Part of a small language model's weights: LayerNorm before each block.
MLP neurons of a small language model. Each row is named by its layer, matrix (gate and up: input weights) and neuron, and shows model dimensions 277-404. Each number is 128 + 24 x the weight over its row's rms, rounded and kept within 0 to 255. Numbers have three digits each. A neuron's up and down rows have the sign that makes its largest values positive.
A block is one neuron, or neurons of one layer that tend to fire together. After each block is what it responds to, as a language model described it from the Wikipedia text at the highest values.

L7.gate898:178119164135112120163164116098118117150148122131105114115121113151159123152127104103098152111111123135177133143138149135135128154131116106116116157148139173149140093154106098140091138118153163126145090112139117125155123155106118107147136123138143138118157131135127140115127176109165126101142148114115199152122126098101143130101163109103129121142110125142093140087100157105154105117123
L7.up898:130150136098135136131138125187160156137104169135080165117117162112133100179125079095161153142156102132128094114123102152128188104096112154113091119122119099132115124132122137090140128160162156099132123117080130093107120134148119116145106157104130117126126113117144109151133163126141118092162086133111120152122139152122158110135134128124107098152092092116099136089137133158131149147053
Description: Clause boundary before verb

L5.gate110:127165139132177080155170157143115142112136130166135104075185104159161140134116146119100122083120135140169110113140104099120128102111138124139118133080137128150179072106151147140094147144092108111152144171127104101159133139147163113119118087160159132135116076097151135139128157144095130102111149119119125122151129114145117112087161141113115132124121113084102117127121127169103126133085
L5.up110:131123132183132111111129140113147185132132218143128148145156130137139117126117115112143116127145079106143180110138157090120106089135108144120163135181116120149137094162098081130134163111111119125095145124155156128121133128108154112177179180116134112122078117084111155150098126085158092120045162147091116143080125165131100142119117136147111119159126143151153095103175117132086137142127
L5.gate319:151129131138181149117132106155136155066134104156147143107117101134110127190111176093164151139136147119126131133099120114118166161120117089154101146129140152118124099124145146107127162129129110099130094162104129145183138085110125127112115133161116112126156128117084156098139120139150142110137158105170139139164153123086135106150090081127171121116132152110101130110133164136140122167081
L5.up319:155150172132144115166105144146078102131129096153117150105149115122117152170121145147135136100133117162176114151143129135150150142099139114152127149056156088122098133102160125131120116075197114139137099121105101145147126102107137093151115115150157121121124139130157144145095109138143113143137164118159150097161152082141097126143106150120153112132098145095150134156117093143091131124095
L5.gate341:143135150135162099139152139125117174122126116077136121170161131152138121147128079147123136130147141078129101106144131091135170112105123068138146141124137140150139106149138143150123154127096128127155096121105142124138143152084120096125153101125112138098156104074067183129157164139104206137113136180120142171133111088122213126143172153126157111107135122078157128118131141145146153146134
L5.up341:140137168117131113118146135169147153099131152157110153121154179147156162139131078126132189160133116148158086088141145055147184118085123148116161130145107105121135145138137085110090148115147135125149157164101137072131109093162117115088109141162150131074138079155124134098138091106129126121101146111096151133114106108151153128139152131174129145113078138119127145133125130137126125114147
L5.gate392:120129153126103126124119147119087115129115094161096133128113119122133117155138146092114135096142118107128180099116106070150100088182126132159085124127131141155176096099122123121142165133091114126138128135139184127152134139136123114134115120128130113141131117118166120133112180112138123094139158103113102131130119125101156128135159108115166137172134112087143173117129090099132156119091
L5.up392:117146116126104140138126164139127123080085138126124119095105133158143156116123150107103125168102120145117123147144093154096144133121108097154093163115128102151141135116118135135089104113174141107122139130144095121143115052106127122153083168104081122105153137143120115142106080093132161126143148101131137096125134139069112148066160088137117112131137124120050077049128138138084120123131
L5.gate401:180142127126114094151178152142104098139074122152110128071116129121146064112179135148079133092128150127121139128148102120127143102124137130178113122089143121150135119109093125095160128084105141136137097093150154147170142132151130178127108062163104139158117144103112130131104175084108170099141155135113114179126130103122143083110161118116159089109094120131127121107140137147130125102105
L5.up401:133137159114138105126164117091111132086136136122137105150146105127149093150120165180152108151167113153119144125098120142087124116080143138128141150135107084109129141104141089150126151165140174108104139118122136071120093150161128154147130111087142133118127160168104135129109123156110146107171146107140103152139095128142105115161146158135135102112130126174068124126105132078119146128145
L5.gate534:129117169126120119154141154119122146158140164137135173088190147139155110125095095122121072084160133140126106139133078125123155133111137104170119110093153118125136135122147143117124121083142140134165125116137163135121131138117136116159167138097177125097113121140133138140120098169109112121138114124132096091139142146124106133088121138127114112113105138117158137124116085129093170123100
L5.up534:148110143121121098138162158075120080132169147109078093108105126173091159151088140105122115107097124152094120142127143136111159108082139118156148101121094114116167121119125155141107121117119166140120145100136114124148130125131102103149163143129134125159135149095125138167163136142122149124105141160103103125141148117124185143100121156139097119095129104105107138126195116122141119145105
L5.gate583:173145113121159122136126139146128128100158162143113100123147124170101130192142100123143091155141058129101096123134094136110155123154083120164119132152156131130165145114138114150131139107123130113118115119133108126150131131153170077125142116144102135100122131136140220158144141157145173078173128109125179134152152095131153118080135136087182145113097137125068136134132129111106164173094
L5.up583:121146160104103119136135176107093136126115134102129152137170104138148170136158124093134132123127123138147160131169159171103143147144153092177171142129129101116161132131121115156121173102134105112157155129138114125159103131138110134170117178127116137171131116080159115114130152122119097149026183141115097162151136113113113153110140110128095109138110156081133142095139124113127114125112
L5.gate595:130180098152129114096144122119108139150129133169125132132094132133128139096134102113126146103136125118086141114121159083095146138141124100081110156092139132157110147139121111087148132129142128094129121104115119123130089166157159129157151197142110132115130103157124185174123111123154112113137139126091127130137167166077098161090117084153130109118111114130096104151143110121136079129139
L5.up595:192126146177135111137137136127115149160171127160122114097168124155125098129123134112113156165124125139113160117120147129107139114114158089165114148120117131124171137137149099149082147123139164158145140105115136106171113076152165095147171134148136146110110127144156147124178131076137121099153130163124128098101159144103138159102122098162141126105094141107118124171202109118135125141099
L5.gate678:138133168122117124178114122132072150101121095085121119124161111152119157116128104092136141152181084136111139117084114073155156116127124102157120122115138171146186147138061136160148141093117115153155116145115113152135093109162153153140095095123115123140139118163169110139186157145165095125078180119123114134129120158133114115141166133112123091133148123122170152117143108117156128116102
L5.up678:139155170136132101097123104140100163093157150117122129124120111122125110150132136166167154140149102164125165092123093136130130109112108107131147149096111116109156127125115105183120177132082121131135186145131104092147090107126135106145180158129196151123102113118103159111129124188146128066111165093114131117126158125112112164169138135144151082090114101063131152124163149134134130173128
L5.gate716:174102143139178150142144120146103097128137104127149147105141138124147123123129080155133117135110154108111133114123077089156141120055150082170160125144129110125145114122136117133132145091148145125124126112151095097148081128164111114145066134146137157138072115134135145142140133138145114178172102106104099177155134110132128110118129103115137124133100138096120139125146163148113129112111
L5.up716:143114147125134148117154122138095134128131139129142116133068088182122122172117111102194129152129099102122075107115142097119133177153131077116143153146096147171113146100143178138135153153148106121131095135110137088125136124149119143146094138145136118116098133119112170169148138139133128143166112095122091145126109104115134112169157127112144159129130129175095139129067108124124134111161
L5.gate731:142123159126156133171130129086128137102148167100103177095156132126135104156157129149148140107149096075137129133162138127121113126085110134127113124160146098122138125151082146100150113135101173086195145124084125124135118170131140144112108130180162140112115112124156127147134189113147167127126138139122101083134159151115103151090122117163131092119119106080077139169131160160106135131119
L5.up731:136128123127137120135122133145127109131138151145150146124148127118142128156111127123125115120167144137124162173142142106121137121118156101133152177118097114060129165115123079131116143128142149152137151106144126115115101174110126140126173129153104156127119148138118129146131102134094155123149140120140140133133107157051149114122115100137125108115087116117112137107152125093108191143053
L5.gate1505:127114196111102100170120171130064081113134106127108109070138112170130122111137130102168145111108103147151109157116127106117147124122134109155138143113125142126122143080110128148124116118141139139185109130143153143166087130187123127142131127144102135172122086150126103090106182127133143125098142144139105162134140148119118157070147134118144160092112138073153132090116121175147108172107
L5.up1505:129124177094118070120107141133078105093118149101129108042151119099125133132143150110176107117111091130143101164094102136148168120127135107151128121116102106116139075083147111148105106086104150146179133128123128130216130122165125131156102113125137117136099122195115113147109153157111131143085117132149089143136098153132085137094124114131126113093159124102177112122152152147114147157120
L5.gate1592:131126138163118100138109199172080152130130122129132156086153109129111123126129123100104162142123160094147115125190230138144104115146171111074129103120110131136140128148138102109158130102154101088120154126122108104140127123126132136148098163171151115156127085082141118097076118142073107114113156132167099130139131159128151122118174144112126145113135175112114170130153134139133129165124
L5.up1592:147135119120115096130130167104105125106123143147172114110162098114137143138129094064146200098151106151151134099149140128131146076156137092138132111128142143151159122122163144116138095119137130130189144139103114099162118176132156094100120115184114130163161103100122138108135153096140139095131136102135105118165118144112125129123160078128158115125110120098147107119104142148128117186103
L5.gate1662:146156157142110102116146155124106103132130123121130081097132118126153101133105119159110113133094136153116110106149103117146139126058108130134080134108119121137153115089132146123148130129128098112137125091169149124142128054139148115162142138097098119133124134136074146104165169103117165114139157164109148151134110127125153108110157095113143124172138145113077145069128099128127129167122
L5.up1662:131107093090122135084160077129126127085121139164104121098166097129142168147158122192123155129162132138125114116114113137129118109102107113136127165120115117116141161160098121114130125083172127122093137091144133121134094115156100144127104135147117135087105152135137109127146111136107135146173150110122121156139115112151085139078191136125152123131159079129078100079137114075127127123137
L5.gate1674:159134109108137078135145144123111145157093083161127150136162083153150107180122120101145109124097095159145128140144093118131119115129155110129096151109135166167171102101125117128113121106133088080134110145132132121168146142143175124102085135149165128111131099143130183128131155095131091136115110145126099139170118111122135116138125146121128116127134131094116138131122118125134114126129
L5.up1674:130133131138130060121142164128131087115090143118133066160183130101158142175150095108127140119157106148131104156177186132160165115136113133182126160128117107128124145159120156129153136113146129108164147187149142148144114146142115146152128153116118105129125106101173149105078119081136092119061148161119130142126112150144118137113124072091108093146149118100102156166101132107126103160127
L5.gate1695:138102159074166110119149145148125159128185134109085113110134091167111151131151139131150112102144108153161146115165106078155142077127102139125137138116109095149142111125116145098110131138111130103116141117146115149150118122104135093163145130116132166136114093135142126122121171098134116096050136147135110138134150134098097160113154112128118127134118146112130131116141119153148146156100
L5.up1695:157117194108184145146116166107100081121142123108100113091167070134091139140141143130110078097118111122065134129111089107152141142123101167118137140132112103142131116098135164128101112109096159152161132106098078104111188141115138106128157097160131148135144178168127114118148149145109129126092154137115089110140127100115124118172126114138081123105128156129096123131130119120113164152100
Description: Post-subject predicate onset

L5.gate150:149106141070125145130125135137108115128132173096102135159152165126144112144113121095137128137085129108098112091157129072112121169112138156132119144139105164117132117138122141119125154121192104127159098087135139138107152109126102129135104114120096099185105146146118104074155164152137084185097130171127073137111128133112086112152095128135112132144146124114120148119113078131175125138126
L5.up150:116093114143116143180119146098096089168094085121131114126100134141120129083154139103106098074113157126129133142138144131142134107135105127091134174133121150169098092136149124171134124105135076145126096094116156128143095111142138110101139115117104105126154110142134104076103131117158101133129131088121102126107103140094146142118128139139166122117152189156134128129116095121128124094121
L5.gate228:146156130137122166165109136123113133113104079083143138106134131123154085123162128166116090157148170123144125098147108110128132177128128146101100138127132128111118133152152113091093122064091117157155100173077140117147128141124110124170159134127157161111132118127116113118089156144151123077131160123154135116128146145105143138179138095107133101134150151167123115128099142159077117171153
L5.up228:135132158157127123148135124118087172144117109130146123105087113160123113103101122122118157141107144173154129122111145112096114163116104117088106105144106135098116155140123106141141159147122135141134143134159111132145111121162123125092116118109081149143135152105142116144115102148125096111164098156138127077161173132157123099138159120154137119126111171097113129152102099129170094128137
L5.gate414:109124116152147154144125122122142137180137117106132145118178131088125127127125126119135149166116154118149096145148087145131128158095160145163140121116166117135132160133109120109127141125154083129139152152126137146130124128125114130137186118122110117135115108144156106139085151142123133119133167141160086129097113163133112136111115144070143140123138143117089108115130109128143054126139
L5.up414:119067153115153153124107164127152104127133126088162143103157180070086138153109184134087121120108128188122125159178144148139098109155156162121109120122128151129092110148100150146147107137131132122100161102105145100106136127130157143189120134072143151160169075166152129105100127126096073151095105130129100133104116173133098090158136138142085159130158142132145100132129146084114136145157
L5.gate541:103125158150126104136126148115137161124161107148147077168138153109137139143160152133132119129115115098132142141112129102158113108129161180083097134122105132129116081123121105093154109110144156101134120079096086139174107133163138126126138107174170145192136147094160172118134134150138062123145122125136123131186135160078176123140130118118133092110118100112147092153122149100090129128123
L5.up541:103097091101110145111141154121122138115121095122130130167129120150161109100151168132142100187145145106131109054133144124087117161187145103098144120143140134161103174071106114183104114120116125139114128106119121142128130096111105109146128101095137117124146099128169129104118121108120078124129143123128117127149118120144089138173161109146145129101145132115111155158113088134113156159169
L5.gate546:049114126128120128138132130111115107150125114117127141164139130092141132073100103119160143109107166146130162124158137178109142134137074090117158118084114145142110159102151166130128179111133076120086142146115119126114088096140150142128132105124128133135105113135122133121155105120107105121141123148131117137158108121116104116116113129130105142170106151166126110056138103181129105122153
L5.up546:125156066136121108129116142115086150133112119126115088151142131122115131129114154117125165137141117116151151157119097133116178163180136107127122129134137151196127140168128150116102129088131095110130124082147135132156113131138135124123129168112141135157140127122122125096083101175125118109150090151128169143152110134096115129117176138077163153096113126130134111156096105097045125170149
L5.gate574:099122093171142126108129196139119129144136096138127181143099136163140128090123147123102149121185101130137184135103149133147145168126183148089127111148146204153143125158136105092147089105114088130149173140090124101080093133131131128126173132159129176118154065125156169110154123092110104140152165104108113124113083161130134149148151111120179091134104155143138129128142144105113112107142
L5.up574:152115133106102118113140112133131104118116098144159138190137150133122120148115147156178151112157094180119145104110150153082118115062150155099076105086145144112090157135138181101136128108175051139145100114126158151125153138132109128121114141128152127122128131129109107131116092121139128114148119120117122126123086092136145097127118121180141107138115132107136106113134088125139122099127
L5.gate830:158105119177111102132102130121127171165158158116123127084120140117086163098148148154126104104101141078119175097157180129131129100106089136153146148163116138158100124145089065155171130135175157178117194155131126134138099103121094119138116121136079117139110126148127058138130131074115119145105140140144109135068124155141115097104125127149108133147152111111139124155136129081150121118146
L5.up830:127139151136127108160142139143120145158148126073175135130111144123137150114107165104090111128156128120177097128130128128115151129163156094171151130132140142120201136140117171111184133082146137114144146135164118164130131120122131144142102142136105122130135107077105177126117148133101106128135129166094108134137148126095101103138137099097152145108105155153130146152123148128131124128145
L5.gate906:125141171128114114122078155125133128123104114106135129151160109122103126123161127102093127085118147197128137107116098117132094119145148113133119168118129135117147087060094106133128110131135134113078098137117128134130183159139105139133140137124102155106139074105120109106115107147126132159147137113115092106143118151143113110134183186155103112143124120126167114124098098122119099155134
L5.up906:115109136128112149163143141112137076133096134121132159121124111160103144073130119141120135166147151112135160177127122180157131134135101112129102127074106098148126175156110151142149139145120137107167164122142129130122111110110168138122132139140156103129160121112157118109095169139132117119108130122129129129119117132137127126142115099123148115151148140119101122113135149143145112123180
L5.gate917:137129123142108163135111107132156176141109120111171140125105156116089154134073120091114171152116121095146195148144110138098084175105140118198152105074096153118123137122128133097110094111162062113117130078124149187148125145113110128144081132146103159118148111103115094169082128111113138129117076154091099094144122116145128148134119153115131126132100111137143106126134112145134141114148
L5.up917:133114098119107129127148119149118126116128110122133120099129109140105159154104124141139131113150148087122131130118098127131110139162117088135111128093109058139122122142131159117107096106127104144121121097100165161171125134091102105106072136147149156105122110114121119129120136120137100123128130115119123121147121089145139124155165157117112138147139108141172114118123091151085169124145
L5.gate1376:103150121186127169199135144135143101137118078082153135133134112153157137118165127117138152157124095127171111135146071147142116109140142135145105125178065143158133144072119143100150094114140131153111123072131158093150158122120145132128102140135080151134178083124129145132132159130165134130118110137120127102131142134126143112115149125125158125149179180132101106094130120121063140117109
L5.up1376:155140115155119113163173095103114124161137119115138153146095150153176141103168156107161187110110170139137088155084138152150097139109094119097113132100112137137111118120119151103161122123107102111158080145172086133138170107161158153092144135150098142136161097106143075136122136174089170161141112145152127090163093144119086136136156134161123138099162151125145135114113093154120130097135
L5.gate1403:109094115150146132134157118152106109109162092103107131160184137141153123143103133138118118108150121135106148151125156133113102152108140169078111105115133174141096140140138135143146127116141077143122106085145124144122146155135102124134154111093143091133124148100135162118063133138160080139131134112150133118114139090118127141127106157136140110126144163149131155116121121141129133125145
L5.up1403:132126116147125114122138166166074140136150180132125111153129133194136140090105148102159105134170111116122164115111148120107138124119092104107034142158079131095148136097124149126149145117105132135115084125187082134126119075157141151166127133122133155130161136156138133148133138152114122107162089132133128095143160126085114150142150108122141125069136099113125162163122130082128155105159
L5.gate1474:110105134133115128109149146134141134133101108105137122106156133159134135123128115080132146091146105123115127130122121130119097081140119120165135162110115128181117122143136139146142153104127101174129115145119177139101123155125108143132120144092099139130147119104101102126154130138137147116083104144110139157140092138190119111090148136087151124135115083150155138135106077117114115143083
L5.up1474:149193144107156096129112113139100164115150129058126150135123126119075144189120119124176139144157132159100070091158081137137125180100112093124151118133088145090132136127143124097099127151106113134122140126123117125140129087186138082137125126111171144158119098134152150086130121165105129115140146146125143092175125104099139149178147147129132135103146168116134171120161111225139170158110
L5.gate1535:135107129164137115120141082130140105166148105085145159136109136090131147115135127076100092137076164146091129132133104159114104114150147134101133088118126106152106127110112138132139151111132128102172141121140093139115178128137075126123149101096069113117135139138114128112072157135121162163120181122108137162095139144112141087119103165133125091157112105144094139116116130142087132149141
L5.up1535:097097154094091152150146132121144135157135130096142091153122120115115170117134146150117111143172146098108197140113144127111109095167107141163129165144147101170107103155088164109140142136136113106140139123137137160117143103119114166202103116112106129096129137115113105111101143118091123096158151083129061114116107157075132125122119124111156104139151128104149139121145163111139118133166
L5.gate1618:073088118149108128150102132132108148132137106087106144123137164097121166129147138103083132096114125125176129100154112129104163142129125125142114093113076126135136143128086119108117138134186143077194161102174109122155131102114099136170118130110064125140187087132122151108110129155080091099127145107117103113105165120110143115120135144109153170136159169116109159147125104142133106151145
L5.up1618:101138122164141116115125117096118149094133100111118142145141133127137149119145124128106125117128115152152153126140124127180175125124156118078139078132130148147097097113106127122142165119114123124140149125105089133111156135086096132163137121102075108112130121127138124073105143121110112132127164095120121123147128130119113136138182154140125132097111069107118141124089123069109121158147
L5.gate1626:150089135148119121133127078085147081146173158101123113141094162148133124114079167070113128117106109109151173127123150131156113141138119149124121155156141164087121133125035103116165157124105117128143134159099113099141139135136128139084144123128101164156099099107155120092127181134144091140110124125173118111147127141103108150150099150135151133122140110147126111149128126126138087203127
L5.up1626:091076115134166144115100130152143152144167128153165120115143115119179131113129154093122122100114130123211113089125139159125174150128126128135105132165151148116152118097158175135131161101162124136168119148162114095156104122152152124124083143093142137139140129135122131156144128112142096118128150111127137092149177165107137085117139106123121191127123147098131136127122113107095113135109
L5.gate1660:090145181177100140070138162104108124121131149122060092172161179123134132089149130088087116135124113149096129132085092102110150143126093147122125119175105163123115115128125072087104133120107151146122118105094111120124153129138143110117143145148135146150130121122136105085150126094142114157124126123150082117130114140153137197127178158102097147109118122136154135155129139126110126103129
L5.up1660:133139147143100129120116147134131134081104143120123136158120108110127106111150138128103149097095118159103103095109121123134145150138148133120073131120118152127125132142103120127154145131115125124151149138126118106137113150114149114133132146158117157145180097098120149109156123140072090119123158152127112142148112139116133127149160151138136118141101133133124114122129158135116079137148
Description: Partitive "of" after quantifiers

L6.gate271:138148132138161142141096140166124121105151109107181141115179140181132123163122143134149131152144145129180110127112137128127160123156152126110139135122120122155131171136132112150146108155170119123131117132136157152144126118162132157108174121088150141138140128117112157116085118095119124084140107143154185171161051113149106088106039106132179119103151131157127153153165092164185121127117
L6.up271:112098130132108119171124101116144161088117120105135124125115176122132111134133174104126102080126144175119152132150111137155098144139129103133123127133141141156084128144119125134176131112113108100143157123122119163089148130081113162140127129139097092086135078109151131118113132128124091160076165141127112074160132183151119114132144116129115108126122117112119083116098143139137082155137
L6.gate302:095115159167160118096131111147123125166149095069154133126140103146121109154157129141132084166121135142139189128188158100127093122184184100105144072152124139130143137116107116109124148111108105130107128078142174171116141125143122127115109120087168130096116113125134100127123135133126092137162118126142111102146109129164156104148120165163118136157124163113137145097160141148114130142168
L6.up302:182145135112130137122101164096135126035127163146100123100145145133125169107105174148156148093105127102114103097099132119090125160146103129170118142116114137127133172142153104123117117093156110101135135121083096121170150124142138137150164131144129097147177131139150113134164128128147116120173132132186163125152139183159116108111141119131171123142125123100112119154095160162091098148086
L6.gate453:110142140138153145170114152095121075150168101114133117102142126154122131137130112101111133080109129155170188084132129109146118164118163129176166110184144147138170160162077125117138111121149103151146181090116112123130170133097091118113143116130091141161162125108153111161140139074131105114116114174059154104138119208127129124117132109147171130135112137109164126103125123151133153126135
L6.up453:120157140150132069149071115200136141118096127120158158142142164142141135136131155135089117132166150145162105155109129140121140137161125153112098094139126106161117145166136124097128138094116099113095163111100173165108141147125102150129116166106151109116133066121103152110100131089128130106137135103105126113198135158151111134094109098130144157127139108138117117138146111147155078145151
L6.gate605:114112065113135130106100155122128095120109146095114116118103062132087176137112118165165107102146146114132102162148164107130142153153122114113184145092121124140077148108121057131144098107121148119177173116157115148093084114171133147156138134116130183133152075173112141124119111134147110135111127131150134106126128184144127116134098135153181143105141113100140135165102126144120107156124
L6.up605:182108090105160147100106144146171134086151141126153168130109154119130175153097101115109085114132127125153114092111166102160164095127104113093179127118114103108115137175118139121108108112090138118100118129108109174111130091133057126123122167139094110085144071093120154129112141095101119143101080123122136159168136156121140137118132139115122113105139087158131151175143119161149117135099
Description: Partitive "of" after quantifiers

L7.gate1448:132123116127133141128149117130155162126115142128116126104142155167150122117145157167068127144059115132140134130120118172159153125096119090130114097089130129147166103128109118122170091142156130139137115116134108116157140131143060125118134096137095135134179113103109157114097130103138141113112188127137167122164120130117181109107096131145129109139110128166074063146139100146138128140116
L7.up1448:093063153163125164114120141084208150114111158120159107138141143153137121110143107127104103141086088115186121162117120125187136119068116094131129106100139146129154136136135117111136129102109114123132118092130137111135130123117123166109111142134138171151121159152151157135105135154129136137099145171152145159160086123135132122144086109127150134175135113148125085167154167132153105143105
Description: Number interiors, "one of"

L6.gate237:126131166200089124154145117117117122157132103111144122134124145130118130131117135108065130129117093134161163141101174133153097143107187135113125079117101150157139096131142116099124154126098133088123139072153120137156143112155142172119135121101119144132106119129161111136113112148105118127142161128111090107153141096110142104116096155108114111103125175162074116115151128150137090130159
L6.up237:149171138148158135154133130142117166113147172119109129104127091127120139090137117132117134114121129111144120113122126111125144088112111115160128122092090125133162117149125132113132147140144082087133116111137104108161127108126146081150172132182107184138146123117131149151152149113127126098170129140103156128159142157132165110094170142119165136135114114095102101141132136145153141131080
L6.gate976:114126135124107109124144122154085164157128135096154123118097110157144139098144155085090085114146144077092148114108166108111120146154145113137142083118115148152139125155089115123147128081150124104147132081130113114158106118178085152198142116123129131127133118163128155143161137143171085129139137087122146112135127132148135157142138138107135111141140129086097168135101114110152096070117
L6.up976:161143140124119114118157078174127179134112144113132128086102127148146120112190159118087077125154124097084138078126141067125091123135151124140130057135092113149160096132124115127160154089128124122107130104122099083159142111172108114163145090098084167109110159141121168136152150147157131137125128108084135111119121136154141119158157144113112096122122133090121173126125149097113144097118
L6.gate1143:164127142179105129136140122163125135130112157154124107147108135110131101063103130109100140110123113128164175103107115152127103164119088136164125145121125084113152167137132140115162161153144150102149122103147096095137079142133136108144178124124113094146146114117146122149144093158145102054125116108085150138111164137110096117114143112103127104115103107125140134125126132119163132109129
L6.up1143:125115114187137128143142185134102119156130145138103111110178114125139163109100157096073113087159111088128150139159157107138099103130124151124127122164119149146160134127089107110167128121097114154119137095118113154158078151102093128086137157113109169159137138133111134170155144090124118119135112102113082136114165156158114129128104112137138122152126119108150123123122169092076123098101
L6.gate1504:144161110168133136150194128150100101141117145136146092125155128140124107112113162126140132124120141097094123112152127136101122161141126075119201150168132109138117123092111147183163100112128131149111127139108122122133118113102086163109139126140137099098114125149062166109111132132159117105178131128141099139165133172106102095122134135142146129135137109101131135095137115132114157144145
L6.up1504:165128094134127159107109109115155139121116150137129148176133170116116106149158154136098144124160113079122108128131101161163131118117134161156111129122136147114127144169130128140170152110144126126124155106135129154135116153161097160115124133105159127114111196146137108193123128132115140127150095134144106144143135124134154125128098131121119141114099113081132126135125182064125144123119
Description: Reporting verbs after sources